{"d_mlp": 704, "activation": "geglu", "norm": "layernorm", "init": "normal", "init_out_by_depth": true, "grad_clip": 0.5, "warmup_steps": 200, "schedule": "wsd", "batch_tokens": 65536, "dataset": "wikipedia_en"}
MLP neurons of a small language model. Each row is named by its layer, matrix (gate and up: input weights; down: output weights) and neuron, and shows model dimensions 0-95. Each number is 200 + 30 x the weight over its row's rms, rounded and kept within 0 to 999. A neuron's up and down rows have the sign that makes its largest values positive.
After each neuron's rows, "fires before" lists the tokens most often just after its 100 highest values on Wikipedia text that the model never trained on; "fires on" lists the tokens most often at its 100 highest values on Wikipedia text that the model never trained on.

L9.gate556,164,206,207,247,177,217,167,210,210,193,210,216,178,229,223,179,245,219,217,170,200,169,197,200,172,229,240,168,227,183,150,197,217,204,245,181,205,145,218,139,197,210,201,258,244,212,181,193,211,219,163,224,211,169,247,201,192,120,206,163,188,205,213,145,142,194,224,166,232,217,186,213,162,186,218,212,261,155,190,182,195,165,249,221,174,262,148,242,195,157,222,206,224,156,209,201
L9.up556,209,176,204,214,187,209,229,218,234,272,187,178,173,197,229,174,265,163,201,219,205,159,232,246,196,148,186,190,206,160,163,185,166,142,203,174,170,155,215,256,197,197,204,241,194,189,153,245,166,197,275,199,252,182,164,234,196,210,218,196,187,163,176,236,194,160,194,193,228,196,194,204,231,235,236,154,202,186,225,231,221,192,198,208,181,174,214,200,179,189,209,256,183,149,218,217
L9.down556,220,227,175,149,148,196,237,200,236,168,177,242,173,199,216,146,213,195,271,226,240,242,256,169,217,193,223,203,233,243,200,214,229,183,236,208,219,228,196,130,242,242,190,208,209,205,202,188,214,254,188,222,200,253,220,171,186,153,178,193,202,240,170,122,173,196,212,160,228,194,176,216,188,208,161,254,177,220,180,196,241,165,251,168,221,197,145,218,204,247,214,133,216,196,189,247
fires before: " the", " that", " a", " ", " by", " it"
fires on: "ing", "ed", " that", "led", "d", "ning"

L9.gate178,234,202,187,248,167,166,190,178,241,228,160,260,199,262,210,212,170,200,239,152,158,224,194,195,217,162,285,190,225,168,148,200,253,168,223,220,182,211,199,169,218,223,205,207,148,150,188,196,165,245,220,157,198,142,172,245,163,202,210,313,196,214,178,211,204,237,172,179,192,189,211,210,236,215,182,266,121,213,180,243,193,202,241,187,199,228,204,205,217,182,168,211,199,194,216,166
L9.up178,236,177,180,154,162,173,160,225,217,194,208,226,224,208,200,222,196,207,205,279,165,181,193,222,243,193,206,199,255,223,179,204,232,167,241,238,206,213,194,148,200,176,214,178,174,197,228,229,205,244,217,224,189,225,214,203,173,196,213,216,176,195,176,190,197,184,189,209,237,204,224,209,147,170,230,261,198,193,256,213,215,235,180,194,169,211,186,208,174,192,219,254,136,201,247,146
L9.down178,202,152,187,217,218,171,181,246,196,232,204,197,168,234,213,221,166,153,204,136,249,189,250,217,193,175,258,198,210,114,157,253,134,182,182,160,223,190,126,136,220,172,241,182,207,187,144,190,194,230,183,172,181,159,192,177,206,172,216,238,209,194,211,248,168,234,192,211,178,194,199,215,222,194,203,166,186,181,140,216,231,191,179,195,230,216,228,139,223,186,210,192,253,182,170,173
fires before: " 0", " 2", " —", " ", " 3", " 6"
fires on: " |", ";"

L4.gate351,150,195,163,189,211,190,176,185,213,218,165,190,169,173,193,226,185,267,233,173,221,266,234,186,198,240,185,136,136,167,190,183,174,238,230,184,170,218,186,131,207,215,219,217,170,190,162,249,225,193,188,185,177,147,187,233,259,194,188,195,138,189,199,225,198,220,176,182,251,177,166,193,259,192,200,163,163,272,227,234,192,182,195,160,232,191,165,211,188,194,208,208,230,147,207,230
L4.up351,236,173,184,233,201,237,187,219,192,236,224,151,183,262,224,173,226,183,181,184,187,243,207,208,166,183,142,198,160,131,149,126,200,165,143,196,244,179,190,259,185,184,209,242,210,189,175,207,196,229,214,184,168,191,175,211,225,172,169,145,196,191,179,174,194,196,190,137,173,245,161,174,163,236,223,167,204,210,241,227,196,215,150,208,241,259,212,219,207,199,188,221,252,214,159,187
L4.down351,243,169,192,215,194,220,201,247,195,165,141,223,182,168,205,188,190,200,231,199,232,270,246,224,195,151,176,144,186,195,156,145,202,209,156,121,230,211,223,197,212,185,204,212,225,201,167,184,218,186,191,212,191,159,162,197,207,258,160,190,210,190,249,180,200,285,198,198,134,205,193,187,191,211,209,175,228,237,257,220,172,248,164,194,160,170,163,195,203,249,183,210,211,199,167,227
fires before: "\n", "born", "20", "li", "s"
fires on: " (", " =", "ter"

L12.gate631,168,179,161,163,225,232,184,247,157,212,159,200,215,236,201,160,150,195,161,159,214,173,184,205,167,247,192,184,217,218,218,220,182,156,209,230,166,177,193,212,220,194,177,283,191,229,200,170,238,173,214,184,203,161,187,188,184,201,210,237,174,222,195,188,188,217,181,235,182,182,252,241,164,239,195,173,218,217,218,224,190,186,198,155,162,207,190,197,178,133,235,241,205,142,154,199
L12.up631,186,180,168,196,214,227,176,257,203,178,201,237,217,252,170,178,269,174,154,172,191,172,186,173,194,255,196,254,168,151,171,182,189,181,208,220,222,256,219,206,211,162,199,193,182,204,202,180,235,229,208,216,208,242,209,223,218,270,188,213,204,131,179,180,227,186,188,208,159,203,163,232,162,222,200,198,164,224,208,220,228,165,191,183,184,199,142,191,168,164,206,173,188,236,198,213
L12.down631,195,211,174,232,184,214,200,187,196,177,198,212,157,212,247,237,187,249,244,234,112,195,210,163,273,215,201,152,183,222,195,227,203,190,208,228,180,155,200,202,150,264,151,164,146,230,213,195,193,166,173,209,194,202,187,216,209,183,230,195,242,196,256,244,259,153,210,228,204,205,223,223,173,232,177,171,138,198,242,245,145,221,168,121,194,186,192,190,204,192,158,241,172,160,154,187
fires before: "al", " |", "ally", "ing", "ate", "av"
fires on: "ur", "in", ".", "n", "ner", "u"

L12.gate700,218,194,187,153,204,194,191,199,242,198,174,226,225,178,139,158,243,223,127,192,151,197,189,205,204,178,160,169,229,233,219,197,186,189,213,223,212,190,129,182,201,240,212,186,271,186,188,213,211,160,256,178,214,225,210,205,190,222,192,164,274,205,207,225,210,166,239,199,195,255,193,166,187,239,207,186,192,236,239,156,207,162,125,215,196,187,183,214,220,186,160,228,245,201,221,212
L12.up700,252,242,206,224,196,225,167,229,207,236,221,213,152,180,200,202,301,242,237,222,196,176,175,209,189,192,162,183,210,250,207,218,196,171,192,188,213,179,163,127,268,226,175,212,213,211,181,261,172,189,154,197,223,188,203,211,233,194,253,185,238,233,233,154,181,180,202,182,220,192,219,170,218,228,212,183,184,190,188,162,156,219,173,250,166,234,194,219,255,150,167,161,242,202,236,224
L12.down700,202,211,215,209,179,232,190,277,210,190,189,150,218,195,141,192,210,265,192,249,183,206,218,210,153,177,165,178,212,202,212,162,201,202,258,153,202,209,181,219,200,211,216,176,276,173,180,157,217,180,214,212,183,237,210,214,212,240,221,151,261,205,222,251,187,176,182,204,150,190,207,241,244,184,188,148,190,227,190,161,236,180,201,238,241,223,203,200,142,190,183,144,225,187,177,201
fires before: " |", "Note"
fires on: " ", " —", " –"

L7.gate696,196,212,156,211,157,152,211,188,221,243,217,224,161,176,191,143,246,210,183,168,202,125,222,182,186,203,187,175,215,152,215,198,201,239,211,203,168,232,218,199,160,240,170,183,229,223,248,256,201,213,199,195,187,223,210,216,211,236,224,181,208,202,184,177,255,185,165,252,249,240,158,225,188,231,225,204,195,157,159,194,131,200,208,219,214,201,228,190,189,178,187,208,188,166,223,213
L7.up696,161,170,192,231,186,187,151,148,193,203,168,206,207,170,199,210,207,157,172,219,240,144,152,216,201,225,192,192,186,218,202,206,218,208,192,221,210,226,193,217,221,174,256,179,168,162,180,181,245,151,221,245,192,224,222,184,168,246,181,202,271,215,191,208,160,228,232,186,198,205,133,199,143,220,197,217,224,207,214,150,189,174,154,185,192,178,154,160,196,231,205,247,227,174,205,183
L7.down696,150,216,234,244,177,168,109,228,224,251,186,156,173,158,190,198,213,230,209,192,194,122,230,173,187,207,255,181,200,211,242,239,177,181,182,151,198,222,208,208,178,219,185,187,188,231,275,202,196,184,240,169,200,219,263,160,203,204,168,168,225,199,217,204,197,232,187,170,238,235,175,195,195,164,213,186,170,138,168,250,218,198,236,232,189,157,187,153,248,153,216,151,198,204,246,228
fires before: " ", " a", " the", "udi", " re"
fires on: " was", " st", " became", " is"

L13.gate90,240,200,217,251,177,194,195,159,220,114,163,160,232,182,242,165,214,154,225,197,210,148,181,181,216,175,208,193,162,205,132,201,220,221,207,213,124,238,200,202,175,205,209,200,147,204,198,203,208,211,179,145,292,174,183,232,203,229,264,179,230,196,207,162,275,199,174,145,232,168,169,194,223,177,191,221,182,215,182,167,227,181,240,261,186,197,248,205,168,203,161,219,166,203,240,219
L13.up90,198,230,236,227,205,187,209,175,215,81,151,216,171,189,214,213,250,228,241,159,148,168,205,219,228,182,176,228,143,166,168,214,186,157,238,190,228,183,232,220,131,172,268,211,243,227,208,236,255,244,190,257,231,181,188,235,158,221,212,226,184,183,213,154,174,188,256,227,233,211,182,224,219,239,198,162,184,213,249,198,168,173,177,225,192,237,178,221,212,249,158,132,202,147,210,220
L13.down90,265,236,252,230,172,195,219,151,195,195,190,170,199,205,207,195,158,207,206,192,144,182,214,163,186,202,234,226,171,179,212,182,229,260,177,160,171,187,172,185,177,179,137,173,122,244,232,233,227,212,194,235,179,161,231,168,228,202,240,184,197,207,232,185,162,173,200,229,228,239,185,189,223,187,219,213,181,177,138,238,224,168,125,163,239,212,235,203,170,187,193,190,193,215,146,198
fires before: "ri", "la", "ur", "ack", "ie", "op"
fires on: " p"

L7.gate530,212,238,233,199,256,218,201,168,221,206,232,183,169,199,200,208,238,223,237,227,221,177,217,177,154,227,190,217,203,208,198,203,259,167,247,187,170,174,171,209,183,209,250,183,155,152,195,236,224,182,233,152,195,174,235,222,171,154,179,149,176,193,191,196,268,222,197,192,190,232,212,203,168,186,241,175,151,139,221,241,230,178,195,163,234,251,213,253,211,175,216,167,164,233,193,205
L7.up530,153,222,238,244,187,175,222,182,236,201,208,169,210,231,205,209,236,158,182,215,256,228,211,242,154,216,228,181,200,188,213,230,186,216,216,182,206,154,169,240,199,162,198,184,204,232,226,169,195,159,227,194,226,186,218,210,249,138,174,180,222,260,205,207,181,158,160,187,189,108,188,182,188,194,161,235,176,161,238,230,162,155,272,225,178,187,259,193,255,226,222,182,157,210,181,156
L7.down530,192,203,210,211,282,231,209,182,202,211,222,189,195,190,227,171,265,220,243,250,219,158,192,209,214,193,227,217,226,192,196,171,171,239,224,212,229,185,181,239,151,201,220,226,202,196,245,204,195,144,209,213,231,232,131,182,187,230,168,201,182,181,253,210,182,263,168,241,205,160,236,210,235,241,196,183,202,210,202,235,184,230,188,183,128,164,207,244,158,164,132,148,198,218,192,134
fires before: "e", "il", "pt", "ed", "s", "ic"
fires on: "gre", "va", "li", "chi", "ward", "da"

L12.gate167,258,172,238,234,209,167,191,211,166,163,190,148,106,185,198,232,185,179,149,173,209,253,198,216,184,218,173,171,195,202,161,167,201,216,243,171,132,203,197,203,175,146,183,199,199,181,210,187,166,210,201,201,196,176,214,168,269,225,173,211,151,194,202,199,220,152,264,206,174,173,209,176,218,189,158,270,233,183,174,186,225,185,210,178,231,192,155,176,171,184,252,212,226,194,198,211
L12.up167,210,192,270,185,176,166,155,140,210,190,243,220,215,156,184,254,203,205,182,200,221,203,234,226,215,192,228,208,184,202,201,211,212,216,191,162,219,143,226,242,179,177,159,174,153,190,206,138,258,210,280,194,227,191,231,203,192,173,168,219,226,195,189,182,173,228,199,276,192,141,189,208,217,211,212,217,186,167,220,143,176,184,252,208,236,227,223,213,177,161,242,160,221,198,164,236
L12.down167,197,132,231,224,156,158,189,201,196,180,192,214,235,184,170,235,175,246,200,198,188,234,206,265,201,216,194,158,228,133,183,98,205,177,260,172,163,182,153,226,171,168,228,157,177,203,196,180,170,242,242,226,212,196,193,211,222,244,200,192,186,142,183,179,220,195,231,261,160,200,187,223,181,220,195,223,261,212,178,218,191,245,177,284,169,241,185,145,141,191,209,208,212,191,189,206
fires before: "S", "l", "K", "t", "gan"
fires on: " U", "U"

L13.gate681,133,226,190,193,130,235,239,208,254,172,239,198,189,142,193,172,223,235,201,182,214,192,221,227,245,159,230,244,206,192,142,218,154,212,165,230,183,164,173,177,179,226,214,253,208,187,209,200,192,186,165,226,177,187,126,199,258,156,218,184,246,256,246,188,209,170,188,159,219,156,227,196,177,178,198,191,262,247,204,185,236,212,202,141,238,230,246,248,204,256,221,177,216,176,163,189
L13.up681,206,235,239,165,219,225,195,213,168,203,139,238,218,195,257,219,186,249,168,206,192,185,199,226,165,212,242,214,184,180,136,175,186,171,204,215,158,187,209,242,224,182,177,209,227,218,193,195,192,181,208,170,156,195,214,187,230,136,197,222,161,233,136,191,183,218,168,236,227,240,204,167,221,241,260,229,178,192,277,187,245,201,184,179,223,202,198,161,210,178,259,197,198,162,138,164
L13.down681,196,207,200,222,187,237,168,178,173,164,172,211,221,171,228,228,179,191,228,229,187,219,182,229,197,161,224,153,227,209,249,226,151,242,192,169,188,212,225,193,222,206,215,153,212,169,230,206,188,268,185,239,296,184,176,242,215,237,151,202,193,204,171,192,189,261,186,188,161,182,191,242,185,201,171,211,227,222,256,189,218,232,209,222,205,183,186,209,122,198,196,171,172,220,178,150
fires before: "n", " that", "va", "mar", "ze", "son"
fires on: "ri", " Pri", "ed", " the", " Australia", "ize"

L12.gate537,245,180,199,204,171,212,243,235,145,249,226,204,126,204,211,198,182,211,158,207,167,172,251,243,148,169,202,199,155,224,129,171,197,232,217,188,220,181,195,151,179,226,225,178,211,142,209,206,230,207,261,245,230,195,140,188,156,182,212,273,202,195,131,187,145,179,209,182,252,162,196,185,269,172,216,167,204,198,176,208,188,252,196,199,223,222,185,223,203,183,201,189,221,189,207,193
L12.up537,228,199,215,171,176,196,175,161,209,222,244,207,156,217,191,259,193,167,218,202,151,163,216,200,237,207,176,207,164,248,226,226,199,207,147,241,228,215,253,237,169,179,198,167,220,172,180,184,194,180,242,156,235,238,161,222,209,226,189,218,204,170,199,134,228,178,184,168,174,182,229,256,182,194,226,210,182,264,216,176,247,240,144,215,200,227,204,228,226,205,218,213,179,178,192,165
L12.down537,208,209,231,241,161,154,232,196,203,205,180,238,211,195,176,199,185,268,196,240,184,261,184,203,170,191,188,216,176,214,137,163,207,159,222,171,162,212,211,292,135,187,230,212,237,233,164,168,190,210,226,183,209,182,203,206,201,237,265,196,236,174,149,272,210,217,186,215,210,181,203,231,209,225,212,222,185,184,240,232,238,242,253,244,215,180,196,177,152,184,142,202,208,182,166,160
fires before: "S", "p", "l", "K", "k"
fires on: " U", "y"

L12.gate148,183,195,195,207,176,209,213,219,247,270,148,277,233,177,159,204,245,220,159,208,246,154,189,228,132,258,164,244,202,262,174,208,227,213,221,210,223,205,200,167,242,214,159,198,175,209,185,150,165,161,198,203,215,170,234,234,216,180,221,217,239,244,187,200,198,170,243,114,176,179,180,200,189,264,178,175,212,216,235,226,212,206,160,227,218,230,245,204,189,151,197,219,193,194,194,203
L12.up148,272,206,234,183,175,264,198,234,221,210,251,181,169,189,195,207,180,166,163,270,229,257,190,212,193,222,221,208,245,195,154,163,208,236,197,184,223,224,202,189,129,188,235,235,154,179,194,178,212,203,222,215,214,180,169,232,247,222,162,172,241,190,171,177,211,189,203,212,186,168,177,164,227,201,189,189,180,196,184,187,204,228,214,217,197,235,160,178,219,191,179,192,181,195,250,194
L12.down148,166,218,238,180,137,233,169,244,160,226,155,197,156,211,191,200,197,219,184,168,201,245,204,223,192,136,137,224,217,156,153,186,166,199,162,125,236,140,214,140,211,204,205,149,244,195,227,185,190,193,196,240,249,176,200,211,216,210,226,214,199,209,134,195,232,163,220,202,218,239,190,186,222,247,216,227,209,197,196,186,202,215,197,240,195,216,198,173,199,211,226,183,248,233,164,176
fires before: "s", " Year", "ach", "my"
fires on: "ro", " the", "o", "as", "lo", "e"

L13.gate315,143,219,170,218,253,165,174,159,179,210,211,217,184,180,160,245,201,197,236,167,198,163,303,188,225,145,176,201,172,213,219,180,246,229,157,162,207,182,250,199,170,202,213,230,215,270,166,162,177,119,186,172,220,221,256,142,210,199,204,214,232,243,208,178,221,203,245,192,245,255,165,183,221,180,188,211,128,166,183,183,237,180,212,231,195,151,217,123,213,232,242,162,179,227,210,226
L13.up315,137,158,162,191,225,189,220,165,165,137,158,193,168,190,242,176,199,203,225,197,205,206,166,201,193,162,151,222,209,189,252,197,228,198,163,221,227,123,173,208,167,220,196,190,172,213,153,266,219,236,237,176,220,215,194,186,255,222,225,188,184,245,222,141,252,185,192,215,218,211,225,186,197,228,212,188,205,265,207,174,211,130,191,231,176,185,180,221,181,166,198,210,168,164,257,178
L13.down315,163,228,191,198,176,177,213,195,179,180,201,262,167,241,215,211,172,215,184,220,188,202,225,199,196,200,224,201,172,233,184,152,205,172,212,172,223,201,220,187,211,165,242,217,162,216,245,196,186,235,142,176,236,184,162,209,110,199,209,191,248,225,224,198,163,163,229,208,189,194,143,255,196,228,181,215,184,202,220,188,232,180,205,226,195,226,291,127,216,153,217,227,192,221,186,187
fires before: "ri", "la", "age", "ie", "ur", "op"
fires on: " p"

L5.gate25,189,147,216,182,238,166,200,221,193,233,159,163,185,253,254,229,226,239,192,175,253,229,262,233,192,181,218,220,149,182,196,166,207,197,266,171,265,202,240,190,190,178,212,197,176,153,209,217,179,216,212,234,217,192,194,245,184,236,240,223,184,165,181,253,144,206,238,259,183,169,182,210,154,189,226,177,139,155,157,182,177,209,239,190,188,256,222,138,222,205,230,160,198,185,231,267
L5.up25,218,202,173,195,183,186,210,122,164,203,201,216,206,168,227,240,244,235,163,214,227,185,199,267,223,204,234,190,208,218,176,176,206,185,209,139,231,144,229,218,203,173,189,178,170,192,150,208,179,188,207,174,225,198,211,184,192,240,156,213,198,158,202,299,147,205,221,195,172,205,162,207,199,177,217,221,165,203,189,239,205,175,219,191,230,198,176,235,245,249,184,189,235,185,263,217
L5.down25,181,158,194,152,241,184,191,217,195,179,215,186,205,190,162,265,192,210,200,200,200,166,149,167,199,165,275,243,199,261,186,253,240,154,201,212,203,207,190,254,196,223,165,187,179,233,202,177,202,217,189,175,316,140,218,235,193,180,209,155,153,165,171,232,195,183,231,210,238,183,164,224,216,154,205,188,181,189,187,194,189,208,198,221,219,232,143,170,184,226,175,197,196,236,227,221
fires before: " a", " an", " was", " is"
fires on: " is", " who", " was", ")", " a", " the"

L4.gate239,173,198,211,220,199,209,187,181,225,93,191,227,213,176,194,203,215,200,266,160,223,194,206,206,196,147,196,242,194,241,187,202,223,237,237,215,151,214,171,188,172,211,233,224,187,199,232,169,193,194,182,233,222,172,167,171,186,234,183,228,189,215,230,156,212,207,201,188,246,190,208,205,175,176,226,175,199,225,237,184,193,174,236,165,188,186,234,220,229,251,161,198,212,170,243,252
L4.up239,159,217,196,207,172,251,207,193,182,178,229,199,180,227,216,219,210,257,168,110,205,211,205,191,211,175,134,213,178,260,217,159,227,273,215,274,173,159,153,199,162,189,163,255,171,182,172,175,207,165,178,226,229,227,224,181,239,164,197,199,196,197,221,147,244,228,131,237,221,204,229,192,183,231,169,212,198,200,227,195,217,212,200,215,183,210,247,250,256,170,160,260,229,199,169,176
L4.down239,162,216,218,225,148,227,226,213,172,167,243,200,208,163,219,211,168,243,268,187,201,208,263,235,255,177,194,187,196,190,200,175,187,227,177,188,196,186,172,191,172,206,221,199,202,170,195,203,195,242,209,148,186,211,266,228,199,212,226,191,197,173,227,182,107,166,161,203,223,196,196,155,181,197,179,186,214,188,221,236,241,171,214,278,175,180,220,193,244,230,185,195,209,149,216,203
fires before: "n", "son", "end", "va", "gg", "dge"
fires on: "ri", " Pri", " Bri"

L5.gate515,151,179,194,139,199,173,97,140,190,154,225,205,197,215,241,148,185,207,234,162,164,229,209,161,164,224,109,246,227,222,209,187,207,200,236,206,172,222,212,195,236,239,242,169,186,165,209,195,182,234,145,226,192,215,253,218,181,229,198,229,206,168,152,197,222,174,214,199,207,172,169,245,164,185,194,213,213,205,155,222,239,191,160,180,206,226,198,202,175,161,229,208,218,207,204,183
L5.up515,161,204,192,217,179,177,217,209,223,146,197,185,203,232,170,166,145,228,217,217,242,216,224,199,187,159,280,184,184,174,228,180,184,185,198,175,205,202,188,166,187,135,201,230,240,209,184,167,219,253,248,220,200,228,248,172,216,210,214,211,249,221,157,190,184,225,223,115,208,208,242,201,195,189,244,192,180,181,179,232,170,193,190,180,195,251,167,218,216,204,156,237,222,184,221,226
L5.down515,206,256,169,237,199,173,213,196,192,192,219,169,148,156,158,180,215,214,229,219,215,188,203,268,174,164,258,136,194,246,140,231,218,257,200,237,200,202,209,248,246,168,165,200,209,195,212,176,210,235,168,231,115,220,163,165,154,173,252,212,160,216,192,209,174,223,227,172,259,233,207,170,150,220,238,194,212,202,185,220,235,231,255,224,265,235,209,196,195,218,153,212,261,218,221,217
fires before: " |", " (", ")", ";", " (1"
fires on: "%", " be", " m", "W", "9"

L12.gate516,191,161,244,187,190,238,252,198,215,215,182,222,229,154,187,176,235,160,210,264,188,241,172,202,260,256,183,241,227,195,169,151,215,160,219,167,164,196,155,170,213,263,260,158,220,177,196,187,230,180,170,176,176,236,225,178,241,193,146,221,174,215,197,175,176,195,196,268,215,248,209,184,184,222,161,150,222,166,206,252,189,215,206,227,247,213,208,215,190,199,148,148,227,188,142,241
L12.up516,224,237,176,162,228,191,171,201,143,188,191,255,225,211,181,203,164,243,196,205,244,194,154,205,239,159,212,245,251,226,155,216,183,214,208,167,266,210,196,206,174,182,217,202,212,208,214,189,173,152,146,219,205,222,198,150,205,168,110,201,258,205,191,205,201,243,205,166,234,225,250,236,214,246,220,212,191,196,172,170,204,181,154,202,244,232,185,204,219,211,192,175,218,238,123,175
L12.down516,251,149,167,153,218,200,192,233,224,166,222,168,193,209,196,194,147,180,203,148,175,189,146,164,167,234,225,155,234,237,148,143,205,221,222,147,181,184,249,204,162,149,197,169,239,224,239,224,252,242,160,219,287,245,199,245,189,209,213,191,189,207,215,204,211,211,256,186,220,136,217,217,214,178,217,213,199,167,201,140,199,190,203,199,165,223,188,178,186,174,186,225,227,234,210,244
fires before: ".", "ing", "or", "in", "n"
fires on: " \"", "m", "ag", "S", "um", "on"

L4.gate526,254,199,148,233,206,167,169,218,183,218,213,187,183,261,260,195,235,241,163,192,145,228,211,252,214,164,197,202,154,206,162,211,188,243,199,200,147,219,151,191,221,215,237,178,225,219,200,192,212,157,227,238,157,239,163,200,175,192,197,234,203,255,220,180,186,201,180,228,197,234,176,172,178,230,226,241,216,227,167,238,178,180,191,230,106,220,209,203,243,183,164,207,222,218,158,192
L4.up526,187,184,201,193,156,184,189,180,180,242,223,188,184,230,188,199,184,193,190,243,251,204,185,224,162,210,193,201,210,245,236,192,178,146,160,201,194,179,240,159,246,182,216,203,174,305,203,228,199,189,235,174,175,261,177,219,152,289,246,229,153,160,146,204,188,198,191,198,192,211,175,228,192,175,228,213,154,194,188,198,211,210,191,247,211,195,230,214,175,221,236,192,216,194,183,219
L4.down526,207,186,209,200,230,232,177,210,200,160,194,193,216,234,152,186,241,228,205,208,159,247,204,230,192,188,207,172,184,196,230,248,244,205,220,196,212,230,213,159,198,205,221,181,192,130,182,129,205,267,264,205,209,220,183,160,223,183,228,223,195,231,180,172,176,180,153,226,162,214,171,205,125,194,256,245,180,220,147,236,169,168,254,191,182,231,161,194,231,171,162,212,165,168,169,134
fires before: " ", "\n", ";", " 0", " 1"
fires on: " |", ";", " ", " —"

L12.gate81,154,213,194,184,149,154,269,229,184,129,180,236,216,202,166,207,198,184,201,174,221,164,207,215,193,222,191,239,200,204,197,224,194,253,196,169,161,181,258,209,202,204,255,257,181,163,197,194,214,236,169,151,167,203,208,206,220,193,211,207,242,175,217,184,197,198,193,228,230,172,184,169,202,211,182,232,224,233,207,130,245,204,223,174,228,206,214,189,218,208,162,211,202,167,141,213
L12.up81,179,178,148,187,219,199,220,184,142,148,212,253,165,188,236,213,193,187,195,175,204,184,226,196,216,176,161,215,271,208,192,191,196,233,214,176,156,218,196,247,224,172,197,230,225,133,179,240,168,233,165,182,203,188,177,168,227,193,166,186,206,235,140,242,216,162,101,211,204,191,234,187,206,161,205,199,177,201,190,192,214,198,225,235,172,162,207,171,224,206,208,134,203,195,258,190
L12.down81,212,282,217,168,178,229,257,217,231,158,168,192,189,174,216,188,167,196,196,192,177,162,203,190,201,194,236,194,191,239,188,227,165,239,196,168,172,202,200,188,210,182,210,264,189,188,201,243,197,190,141,177,180,211,209,177,277,178,191,245,184,213,151,242,189,205,181,216,208,196,178,156,239,172,148,222,259,186,195,175,248,214,261,176,262,219,229,140,161,203,207,191,211,193,149,108
fires before: "n", "va", "or", "mar", "x", "son"
fires on: "ri", " Pri", " Party"

L2.gate452,153,173,159,196,202,211,153,152,214,247,206,229,173,195,223,223,167,220,159,210,186,152,154,174,248,171,214,210,200,194,255,240,195,193,250,208,198,221,181,230,198,212,177,212,156,196,178,207,222,198,226,193,201,181,215,194,175,239,178,187,204,186,194,192,193,172,197,293,219,193,189,249,188,222,226,201,170,212,166,212,194,173,196,176,183,161,227,195,218,194,217,185,152,227,192,175
L2.up452,170,150,156,186,176,239,149,196,213,237,165,191,193,228,208,198,228,215,211,208,218,142,214,199,209,161,237,178,173,261,183,245,170,201,225,287,186,164,135,186,186,215,215,182,165,209,232,187,234,158,192,246,197,157,210,194,211,230,250,224,227,217,272,185,173,200,160,237,185,238,182,189,201,219,164,172,178,179,184,185,196,221,178,173,172,163,244,227,225,142,229,186,196,223,221,198
L2.down452,185,171,170,209,159,204,198,189,216,241,209,214,174,222,203,190,188,219,203,203,208,138,241,194,205,167,175,199,208,200,221,197,197,175,196,236,203,155,202,169,220,225,231,196,160,213,203,236,227,185,224,226,194,170,146,235,205,227,241,205,205,183,214,214,176,176,181,201,209,174,185,205,205,234,190,180,213,242,189,186,174,247,187,184,173,139,208,205,184,158,229,164,207,190,225,205
fires before: "\n", " |", ":", " a", " an"
fires on: ")", " following", " was", " is"

L13.gate75,204,214,165,240,211,256,213,162,171,136,189,167,217,223,176,207,211,179,161,183,254,219,186,197,200,163,220,173,167,160,203,215,207,187,209,231,196,148,196,210,210,216,220,215,209,216,232,155,244,186,222,169,204,165,189,237,189,200,181,196,202,209,185,250,207,165,225,166,196,170,224,130,265,202,226,167,173,203,217,207,156,190,178,210,148,214,227,216,237,178,171,198,197,225,219,187
L13.up75,173,161,199,231,177,202,223,187,204,192,158,206,258,176,158,211,179,161,186,221,213,252,171,171,157,165,242,183,170,236,178,121,202,232,175,163,172,190,154,265,177,174,229,216,186,221,230,196,134,206,199,193,210,227,186,220,222,178,161,176,154,165,165,186,195,210,177,219,208,172,200,192,205,241,214,227,186,229,163,205,192,228,183,184,199,198,223,203,187,208,170,146,212,195,196,168
L13.down75,211,147,246,196,221,166,235,212,183,229,213,137,237,242,224,178,206,161,219,164,194,170,205,210,153,233,169,221,196,188,210,260,216,210,161,244,181,197,211,170,171,148,189,244,249,243,217,175,160,169,226,202,188,229,189,203,164,148,235,161,229,208,237,236,226,201,188,179,149,172,204,179,163,210,167,179,188,227,203,221,201,194,185,188,143,202,239,198,179,162,191,237,148,240,156,206
fires before: "s", "g", "n", "e"
fires on: "s", "la", "fe", " De", "gre"